Part of a small language model's weights: LayerNorm before each block, 598M tokens.
MLP neurons of a small language model. Each row is named by its layer, matrix (down: output weights) and neuron, and shows model dimensions 0-127. Each number is 128 + 24 x the weight over its row's rms, rounded and kept within 0 to 255. Numbers have three digits each.
A block is one neuron, or neurons of one layer that tend to fire together. Before each block is what it responds to, as a language model described it from the Wikipedia text at the highest values.

Responds to: Words inside quoted song titles, headings and quotations, e.g. 's in What's and It's, or for in Did It for the Girl; weaker on mid-word pieces in prose (w-ron-gly, ab-olis-hed).
L9.down361:123128114122087112104104148102138096180129149150108165102146138135128170141113145118141141074081112135092121126152124158129144142117125184146107108121143140112131094118116129103162140152137163134153127088139131161105125082138135156096096147129187109118150143135136157062108119139149143105178114140126079146159127167137102149154115155071121125140149129069136137122155153157172150114171
L9.down533:140152145108157111081154140139103102114128084160124104202127084121109136122160157099108111116096109121096134134124107128149126123095128142129119134094110142137124114125188147128074145132138092111149124114122145118135189116160122144123135099153137172129112144118159139121108122115137133124106077110111089140116115132141104075141154132124133124124118130142144142118137119139130138145105
L9.down615:110123133140115139091148183090124121141108167114139144139133191128156133146074139118171107129128142138132096139159111153091147141087100128151140157115159143118093120087152112138087135133103161119155119133186149155170069114151124112135158126090142141096141152126166126132152145142143143124125139155119141104134120124153101138110131086129134129155151106115094119107173141130119109156125
L9.down1029:129156089119119122063121173163154135142141137161133089156100132123118172168131115118129129114136080143115121126107110153143114143081113089084151115101153124087128092108128110145143136138166122133132100103131115172109094128156129090099147147150144147086133104144142161105157097089094090115139083114125129111149134121158150150113129156093130103127170165154112144137123127129119138132109
L9.down1031:122132119139126145128138171124104129134121084121184117117089185150153083107141158118167156159124120132105086151136147152140111123159170150144100121145132142098131118130107098123119108114138140150126102110131086111132114146124112127122169147076102156159138058110156127067155130141119127132110109094129098150120129118145155112170160104125111107131119147143112133119093115128126116096115
L9.down1296:139117135107147149108147182112160141112117114109163128086112108093149111175160127140115149113114103164085144121125106154111156129155128112126128138101150134124106137137153108140095113156125149139114142161077119099180099124132122145126114103148134111114152148114130122079133187149091185163123144132074130144135160099111168133122116126125116117124147131131170118153097108136135106113189
L9.down1379:116096120116117123133111163095109134176158120131157104197092203078106107144126114130155123132139145140138125107071135141151140128129132186161131107124129144155122153130127117121158115107135172166133129109126121163130133111104131153143080155076154103125163115097118184146126108121127135133097159107098109173161130134093142180142157160121117085114141151117144120103154108134074124082164
L9.down1380:146086158125185121111159169152096146144131118166130118087121085150103124162124134114085143128159119106110165173094098132117143122109160141111179112137131104095135142130107060113144120146125110096135085120163160146157140132145117133135097152126133144167165111133136135111115163103141124117128058126111143149173109100141078155150134127081094110123192135139131100177150106130115138175151

Responds to: Endings that complete a verb or adverb after was/were/is, like tutored, traditionally, choose, plus adverbs before participles such as often, also.
L8.down1532:136139099113109189140156151111117120095108135102129133129139119145138109128138143067152175128109122139151105123105138167136103136142100109081095128143120153118174098142114177152106147128098165098097138142095094101106159157126167130113115110147113112142110090126118107110169113124126132086092155163137131101140119128104134133114123129119152097142186141087150114169153117116147123099145

Responds to: Subword pieces that finish a split word: contraction endings after apostrophes (it's, I'll, Goin'), -ly adverb endings (supposedly, really), mid-word pieces (mistakes, stretch).
L8.down1112:136140146113121126139147173125137148147142144115141105118096073149115094117214138095085125124119120109110150069157128140137128170168126127142149138118148148094124124128092098076106103139142127130133143109107173137111125107139127112066148117133121161140118169125135122099099093158136097084136121110111128137134148141162168143131142129177130136124139101156138170151101158125165160091105

Responds to: Forms of "to be" (be, been, were, is), mostly passive or copular auxiliaries after to, has, would, not: "had to be rented", "has since been closed", "were made up"; also stray Is/Has name starts.
L4.down16:171153072179141123105126143150116114088134070111147130111126155131098152118126171173093146140121087127152111090121137166125155090116090165152160080152110127164145123091123116154118100103155153114145128122097144136116114151152131098101162190101156127151146080154147132095144133121112153098122102124140093111148091135139107122132153127168121111129145165113108113131114109120101124124115
L4.down130:121121140116104170087147081146130112112118111100128135134122102115129137133141122139124115090104122119092145149135131134149136106151120133132112096131076108153119132111121125143124126114110083117118124174110098066113112128098174159127187109128121096160119178153114124124138146135150107102112088124137112102116141118124091154130129125146077122157098141108134147073123134142136164142171
L4.down587:123113102112114133108108141143104108181127106081174107097158125140072110084149132125096162092146120118105123153119159166164122157115148112128106164108122157151126099106122093167131106101135119135119051174110139154128135161126153151116140157139150143140111119106124144147105111115154123111141134130155107103133153174111133168112097160071134096124108116106128138135119120136075073150116
L4.down891:130113115129154111152089140131125106117157152126119109122116157090097135146132128118159115106125116079123137114135175151111173130134139159118152138132111168133125107143157124136128150136137134111111089150079146105064112103116153147115075137128120162116147141078134097129126136156139165137126131100126165124125180158175172138108091129123158141153154120132100122116123161117176111165153
L4.down1114:140100154089115135151115123119137093121111100120191138147134164089096122097152169139157138119113107133141136107165098086087077196132091117113127154107102164116149108116109101120119134120118116120129115154094124122144140189133131153097167098149116109138121162163086112113119108150125115187119156169183126116138161194166128141131095116109070094139138117140179132124146113144101131107137
L4.down1248:119136108100074165138105125106101143163115143157155126086124153106150103102081127169135164114148164107143134082146142175153086162135151125119091089125117132129121141138132091130144095077138129128144094126086111102120117120111118083125144109111101124121134170098149133114146118158112087102104104125142143089114130162094109103130124120112099081127139128103116128125131125110092118130126
L4.down1298:117128093107142118120181179117145145073118112110113125128126155102098084113116084131104111107140128090163108121124159087132120173140128129145117130111118139110138150104103116095162132146139139102100130119149161147100104138116162147097144140141118111159145164139164107134111138152117114158131129105145184083137171178117133116110125160139102136173109104127094142131098146105099145141138
L4.down1436:182083155160118134094100124187166170113121142118106168119125135153085140143103147132123139102140128131119116146083129139127143122149124101125147132133134138122122140137095081129124120130156095144124160150106145147130109117129121160078124157106160165139118120127142181099126155163164110139154157129125140127112147113118108112109083153154117087164124106121118181092113135134158120097143

Responds to: Reporting and communication verbs that introduce a claim or quote, often the final piece of a split word, such as indic-ates, stated, saying, claimed, critic-ized.
L4.down351:117146088078172160141148135130154169152095158164148138118174104197150105134143172116161202110134124144128157159112096098130135108103135117133143188105134133115144115097151114130135121130141101166120130123152153139115126090117118100122131128143120101155060148099081131146146113112173111090142134127135120141118090181176124119152111087107136140121102103154150143099134112121107102123132
L4.down673:154125118116146111132146098091128154126182089099114088088102128137124093159105124153135130148141129141087104114128140150096118130122091109117126140126085132165159139131119165135087097174152140148162127106122165087175145167186142111095112131100138143141147128165142080101133153174158109199110136097115125110126132082158140139120110161149150119113128150054104118141092121176088121138171
L4.down737:104139137166133117124138108140119068164068135109144115137119122129117173128106129125094154163142146099130133095115117141122070149154134112121136102117102163149153122113130124086099072134128143106133133128104100145109121090116126091119149153095108108106102108121164127152118155115122096114098132121128165166106178150148153121120142145124124143176127117130114100110163092127148149121113
L4.down794:121129137147137114110100120114117110143126149092158138129113090126118107145111137132117085166139103134140181114123128087154116165132117138144143111142179087167149115142105127158127122096103124121122127122153108140121121106146154147138129100132162111125129144127098140046200075114120127129142164125108116136096097168144139167161140135108120159124107114165105146123135123127112099112163
L4.down850:105152104064124121115114110108059110128097121112128138134166128166139129137125110152100125148169150178130140146117110126112133113131139109114141095114146165128141102125150136092111124178113132184107135117153128139143119111153131141150124169156110073113105146114140111147098151132097143140128165175162121155160097125133120125100163156138104115131114106116162146106157090127110121118160
L4.down863:177143142113156114117135082093096169106149103127137124134136117114126108159120163137100138136127076141120135142167169106129106124122103140132147143078096103105117113121133062163140125128104077118094117090146132153171091126120168108131145132121132094155129147135135160140123161145094096152089161121178122131114129121154147137103112147113106121097143116088127168132154127128119115145165
L4.down977:124118136129130098096119083097151113125161116136130088144142098096118112090082126145144099103131117127114128129117163100127112148089113110145121157133150112145144132118130124107113169120119086142161151136152129130162146123184131139144137159109099153116122116088176088114114070133136128187112139166126180061129154122143130128119139147132172173133088151133057117168157158110174101120102
L4.down1014:132094154099093134127092154115110107100142101112108150174151143112109129164105127126089110126121192138143162143128106099112103114167089119075099183131110108102112154102151133142135128119061107135098127116166129095114093125164134146122139085106145127117131095161131134137111137134095113197119142138130168122173140159109132147125095121176140148096137110191149139092128107121137099135154

Responds to: Short first pieces of split words, mostly capital C or Le, such as Le-vine, C-ellular, C-icerone, plus standalone C initials and codes.
L4.down235:153098149157162148146122125150102130128173109127142142125120136132112089168163111165089084150192108135122130123095141153099138138133121117092086139127148127152154128140120144140105118144120144151086094107178148141136123040136124107117105144119143104128128125149148069127090129135118143136135149100098149160135073108143160108127140160116103154126103146149149130132138134150198128116135
L4.down634:118121125135145131163127062131161147124120148137101093111140112125183135150132146132128108148101100139143146149130109142118144102123138114144084164141126151095131103145125101136077128144090102117088111148108118189136143143130138133127139147121177110102129088149155110149136088153129130118158111097124130126105157131110101119126128117126143120151093162141137109132165094097171133107122
L4.down679:109130126154130126104163106090120106188154117132142135155090117126111109139127174128103143134101100152152141137122147148114125140120148157127109080103147148135101143088142130127128170115118133116100112167132100069109126108110153138122152151139091147144130109148103137124133134119129099149092113154156152113128115127115128157138128130085148121173153131119091126100102084131139146116116
L4.down768:124131140158127146151111116155099101158161134135148112139126082092153126155109140150123125095148161148144146125155108088106114190121136091120140123139182135134132147140098112095084148144093155157079143112097091111137131122101174125165155137137156145149115105139108136160174146146097130132111131109132140147124120116153148149129133099143112089125113156114152147128104124115146118124112
L4.down1141:097129125142101139158150124146179090114146093109088121114124100134155128139135131107143097142099161119116108178140129135110141187135085129145153098099116107138142097155106136166125108142134126138130110115150148111122139117121116118123167105091138166137103117107106143157123085149128130127163150154078087142115118151112109102154149123142142132120151128136109106102081143104109117138123
L4.down1155:098116104104200161111096148155115138143132131127111107127129162137100123121120147140138119131125156149182124094133133155144130167122127114158117136094159146110171107126127141138128169159141103095151109153087054155137121123171131160111086101104111105065123117101145122109092113094112094109134139096167139116149109157164163100121149134133131142140110166142121128132129109128131131142126
L4.down1264:167176117180137114170111118101122163132109155122143138133145128153099120148116114152137130099160135082157099123148109100113094133123130076137111105167172104112134150098121107130150155110143128137111110073088123128151112144143167157098154115109138099185110121166116139136133139123117146119137141099162128100123125114139138130103129127120151125133135062112152105151161162124147162094141
L4.down1392:122096148151131140116151130122159102116146114133152133145079170082143095097094135127124169120146113143140141115109100160151094107089083161129096160123148136154180097095143111130105178151091125065117131115102102122117139134136150127131127118101146154104147136121151124108122138161122112182153172138103160135144166140156152131151179121150151107158151137109105133145139148140160104147128

Responds to: Fires on the first token of a clause's predicate right after its subject, mostly verbs like has, have, is, were, or an -ly adverb ending (seriously, comparatively).
L9.down475:129080130092134099127122131095120144142135127150099144130154128116150113077195127128128124109164166160114112082105131124125120121074151097134095102116154129130130153130139142080145116142127065078112116080202158123157161113157151122157145121127123131120126166159124129120150130070114143121138109150140158144121099164114165134138094163102138125149136140130144132094115095106127119118131
L9.down642:122120140082111158173106123108136130113092176116098111120102162136097176123131111178162148117111101130127137109113126136184156120099107153177119149140152157122118136131154158110108194125133156134084151091168143121131120170129088093080100184153149127092126122103166102096143142072093125160113171107143146133138152102143127112092124165141105135149146172106132105119109169145136126130134
L9.down911:103162112120140033117173158154114131115158078110117130115159096152169086105114117108135156145131167125091109159098158157111115138102096118171168117128138124124189132133090155118114090098150108129146114103119110120105129125101127143096142093169157066166103111147112117123116083167125122136089097131152114149118176129177125110111136111140109140139150132145133127130116137091163148116155
L9.down1073:139130117097162117088156107133135129157118107132147084105136099171123126155154154084171124079101124143091092151086144121131169138130157148129156148133138168096095094112124174108146126111143125134104164096097133113130076076129146072132136118162118159127084133117094128123129154094153088202124158077134187104109165153130152089094124166161126146131118086116080132112137121079111079126121
L9.down1279:143133117126116183115145092088126180134166127134129109132154126118115115091115129158118109133126182135093143186101170142118149117162106123109134087123106099123157141100086092138107114117100135125170141081131183135101137149142087106125127169119142115114147140116133114119096104137107130129166123164133067080113093159167120106111049083098096121144100079094130119113139150109120136099146
L9.down1319:140153166177091104147096149153158131158125084147155077141181137190095144134187163154189158094115139136136092123140109162113167148111169090149130115120096167132115123097104095136138111144135160155091073126121103123116142103142160139100112110129167175128133129112116090135130094175079105090074109128125148151176098098121150143097134121149135113112137129131133118133109115144103127115103
L9.down1331:181108099103104162092121154122151099106108139109113120154137107119137132135136123154120124130156166146169116107143136135119149177121173124138111133109089176136168168117179112107110147121096116162138115167132112138142126137093082141087125080176125114119161131163126144127098120126097115116121106120113121150110146068105119121153112116154084126123144134142146114143111079143107145119123
L9.down1485:145125126115119135119095115116170128098150165095148150107137168157111105121145115136119171137132104127126147159106077183114125123132082134113105124150137145135133145116149086116154112134109136189101106173088154117104172138095130092092117163138101135076152158126111105114153092095124152114126132131159094130105120115169108119158114085112117153136125130109148145129167129136107134127132

Responds to: The first = of the closing == or === after a Wikipedia section title, as in ==Critical reception==, ==Transport==, ===North America===; weakly also hyphens and word-final pieces such as distance-transitive and univers-ities.
L8.down1140:103127128126116122103139157138143122128138098169125121115145174061083101106083152173119134118136119137127144111119146132159127129070083108161122105178091145125116121131141111117113162115152086136116089121148153166166145142132135159135106132133123143152111098136151158152125097061134143130105116115116159140129067176106118122113122138133163124099155118098122193171125131118156134136097

Responds to: The first token after a given name in a person's name, either a middle initial or the start of the surname, as in Charles A., Michel Auclair, Alex Gaskarth.
L9.down73:094125128121087095125152098091099092157092131158171140148118134102151113139124127093133114086114104126133132196077115136060138135164124137132105144116129083103136109093101116192145135132120133139151165123110096142122116115095139135106129120124114162109112137167109173108146101150164111144115129086108121131127125104110074102152121116129152126153113118130117144120138145108139172153137
L9.down459:088088203144093087132092115136146099126118122126110107129157170089152122125138153168128122089130141090115115130127102112083124154168136103107137110110146070133088123154169133132115132164124109146147125147167134107116125086136179091111093117092158117149149123142113166100133131135138093131120152137092138116185119096177137078097129129139086121174145101144109124107114076161133128122135
L9.down466:152151107112095136123141088103108137125160133106050180113140135116090091148139144103151122087118135154128127166132146170129100132151176098118061150161118100131154099119167157125138098072103124130117166130134094146106077096116140089146112158120111141135128172126110116089136136129113122106151116150088189110140130149137145123131108126129117127129142091169105153122069152125129117108124
L9.down810:122153104136154183064114097064161134111139129127123149145093158137139113137123124114179132133139128141104132147108101151179098162095154141139130134089117132100098104126119147104130120113153148101129117104120110142135085102124099160161159122108149124110109124118148135126118100125154092150110163089131129113154123144088052122125128138104158144138116113115129160131127148131076154116154
L9.down894:153126126167098120134117112157089132157106101187139146143175128134127140175137149113085172108123158122133105122083133162097133118149142135092061114125140152116131121163123133116102099138111150124137147099115125133121143104130153148129133149113092134108158169140124118097126090182090120124145100093076157165135146105125130139125114154136122091121104116113113115117053119136126136136084
L9.down1079:145126128094099102137108150101214115144135112151149115154136163132167118106096151127097175144142102155095124124144112119105090132146089091113131148139176114131156115097133100121080137126135134130121130139118117154121144149139144124131091103110121106149143124142098140106112106140117130131134115163099103095140208114115087114106132115064146095131116135069114123111113074142117107128150
L9.down1366:119145142119118103104123091122108151164128158121131107129118141077131129136092177129109136103118107139069118109135162135104131162145051148119128154161167117133163123147115152156102140132122148140110153145123130129128150148117094127109139120150126152083116123135157120138174152123177118135160134097112111168129127150140134093149157081131116155133128128127120147111147119118161094132139
L9.down1472:204122112156107131092092152114096131108147101150082119136131163124125130122132117115128137098148123143135119112124098161086100129102126135118072135156124136156102116171089167135123084152153138123127108107163125121078158163111140146170151147081145165118157146149100128099143120086114149121114107114103190084151166146093140184145158106139116147146128152128121103083095089136097117127132

Responds to: Main verb of a clause, often its inflectional ending, right after a subject, in plot summaries and histories, such as leaves, fought, occupied, ren-ted.
L8.down313:101128119170135148112138116122087125108116131095121095088109140106102142179150133137156161121093127123120121138154117146071113103144152136161095109184121118133154121176183150143155142120136076109134082113120166151143160187139188094126122117156099160116145123125145098122096110140114131165120163150097142125094168130108141135115121152129127169129157136133130114115129131156110176100114

Responds to: The "=" tokens that close a wiki-markup section heading after its title, as in "== Biography ==" and "=== League table ===".
L9.down27:160149160135157131109137158104117139152134117178135094097135121164116108094096149136124103125152126171122177148102150128156122172130093154132121123090132107136105152160093147174191143155085127123125160109144120120142136135106136133106139144172089164112129135195115082100064106100162183121136159119063129150075111117156144132109115156127127079136119112157156095132154088120085173134117
L9.down278:108130107145129139093125135160112140192159139087139127131079112163092103130094144133168142161118159126118120132112111107102127150133139149113102099108093117088154144136121122136172088137165100172114144116121120137117150090121131176113105133102127110076110140100109121117075129101121145109105156073146144071097149150145123147078114158116078144135113092159141125109157167121135134171093
L9.down348:118079131154199119113179120114159118140152124127106133113140085099143112120112141156123134117109107114131163126109115121128119134143162070134160131151169121117106118133108156118148106132173102143142119126127137130134081135123183132080094137100099112111119151151124126130130153117111156099084143167142143137106122149100104115115089121082109138117096095127135126139111152110139153139048
L9.down893:153082123138133136135158142121109089135126134138104153117147108145107125140128118095162118123078108138121099129120158139109129092144156135083088114105107104137103116155133131123106148133128124112093152107140148167142148102148081090115160121159116219097148104134138102076094183117079122105169153167069140121109132111142151175141129147105113174130173119186069123167118124095174134146130
L9.down1185:127182091140147142119128126152097129123118160129058148153138132133107093101116171169169095127101134117126116125120142089106163123105138160136122145155113116150132119127117109114124138098127109147109165097150122146109168110151136132105136147149128145126159125079098103131120128181103165095139117125099157104086143105149166091109072163117129123134074127155134084133103155124182113138136
L9.down1401:122124096186075148134107140132171127119164197155176108113094083102129127131120143068132113139137135148119107140110142094167136163120189086124112081170159101135127143126085121122120127162166139167108108109133126151119139114146177133133125115190076101150148098136182123154137117115122167131102119099130148101114130126127123118098077142107142172114130208082132132157119122120154132107127
L9.down1508:121124140170158096087152182136117097170137116129113142102118163121108085144110123125123104117157103142122105106101118097135113144123119106158135148125145094114149132066153138110114122156105119091142137122155157127130149119113132075081095118124140128194133187165112152127160142111130165114127176141139120150109138140133142136126139122131162133123125114147142134114124128107125087164139
L9.down1509:147122141112083150157136137112118139111128153129073117124071147134174118183120140119115139140109103151121152120099138141122103114130135155119142154104187151144131104166155109079137113180134087110180123120125158119101106166097137131166113110135111145099130159107149113143118149167112136118140118174119133131119145148138142109130067139098110139121112145086095121150098128106108128129136

Responds to: Final pieces of verbs, mostly mental, fear or speech verbs, or their linking prepositions, just before an object or clause follows: believ-ing, fear-ed, tricks into, interested in.
L9.down66:154140106127147080163135108135128111126116168168148152138150112113143142091133144141086137150133147137120155118124130144123088116119108141091157112129108173104162118118088187133097142119151163144139192158078163125151094124170106119144159157123164157105130130120079149111156098131105114126144142127141113165160122134144122143171153117136107124130119135135103088118170140144122119174120
L9.down183:151150143160125129141102166107132129147140114136140118152151143111067144085165150153144144139114080145148110161150115114115083102142116157111143111138143134098151173095117098140131127109166111138115095114179112131195117117093144145102154099163088140107148121143103121117128130137115120131110157153131152127109146130112118111090119079116133102125155086170107134145076139129114161118123
L9.down216:083146162117106149163122165137145116099126143071134131153180153083111111131092126089096111111128065126148146110178126125195158120112148111158083115137175131134147138175113104164142127095124130108097083141161137168112101125111170083147135089139130149121123145126146136138069103206141078151117127106117106114137103107117100149115099181126134114103124154206135146134130133121136129152135
L9.down440:157148132188121107066113159084125111123133154067144103141137126120140112106118097145177126089144130138100105121096148129133149119147147109135155155122119063103100106154128141135089146133142094071123112131099109110111106141136105152110087132135143134113112126118145095135123151134155129127110131137184136149137109156113137124080116118126138124077109114154131144100159166130122101155124
L9.down535:149149123073124118095173151150119123130108109109137128101129158135190097125152135109106143134073140136119142079123124111128143139090153134137147112147139153120104116133137134141135130135084138122090137149094154114095140133121162108143118141104096153120150153180133135153109133154128146160132132107174141151106133095130111144116090124117155140096145143163092124113177156155116109114154
L9.down844:132151108171096140119130121136161109151069102107145118162121165111154134129097116124118155102078148097111128129142117172102170099137124116060154136149138136129151131141121157097148125103148096152123128126154112115111078122074106139087130146155158142158123128104091107127084166118114110128122124130132098096130127157161087116162160137170174147110102088203167132154133109181144144087144
L9.down1014:111114114095117136130165133141148171144108151140140113112142101113127126149143128165130123116150134121129154137112157174105129124123153129112143153170177131181120149113095147116121126144077135136104130202116152098105129128118111110085164111109176149139117101116165083130113113162099127128180095124133112145103133124128150106156150116185123133170130117129123101145116125177152151114127
L9.down1419:123121168088101147109106168126120113111142148135126110119099124106094167093158106107142106147145153084102120122159158113115119152139123171155151186122121125158171147113085085163106151114121120113094084137137103103119104133136109167121118134142145133115113128148113116102125104107168152112167144116124126109145093094105129140111158134137117122149127148165132125124135126124150106132115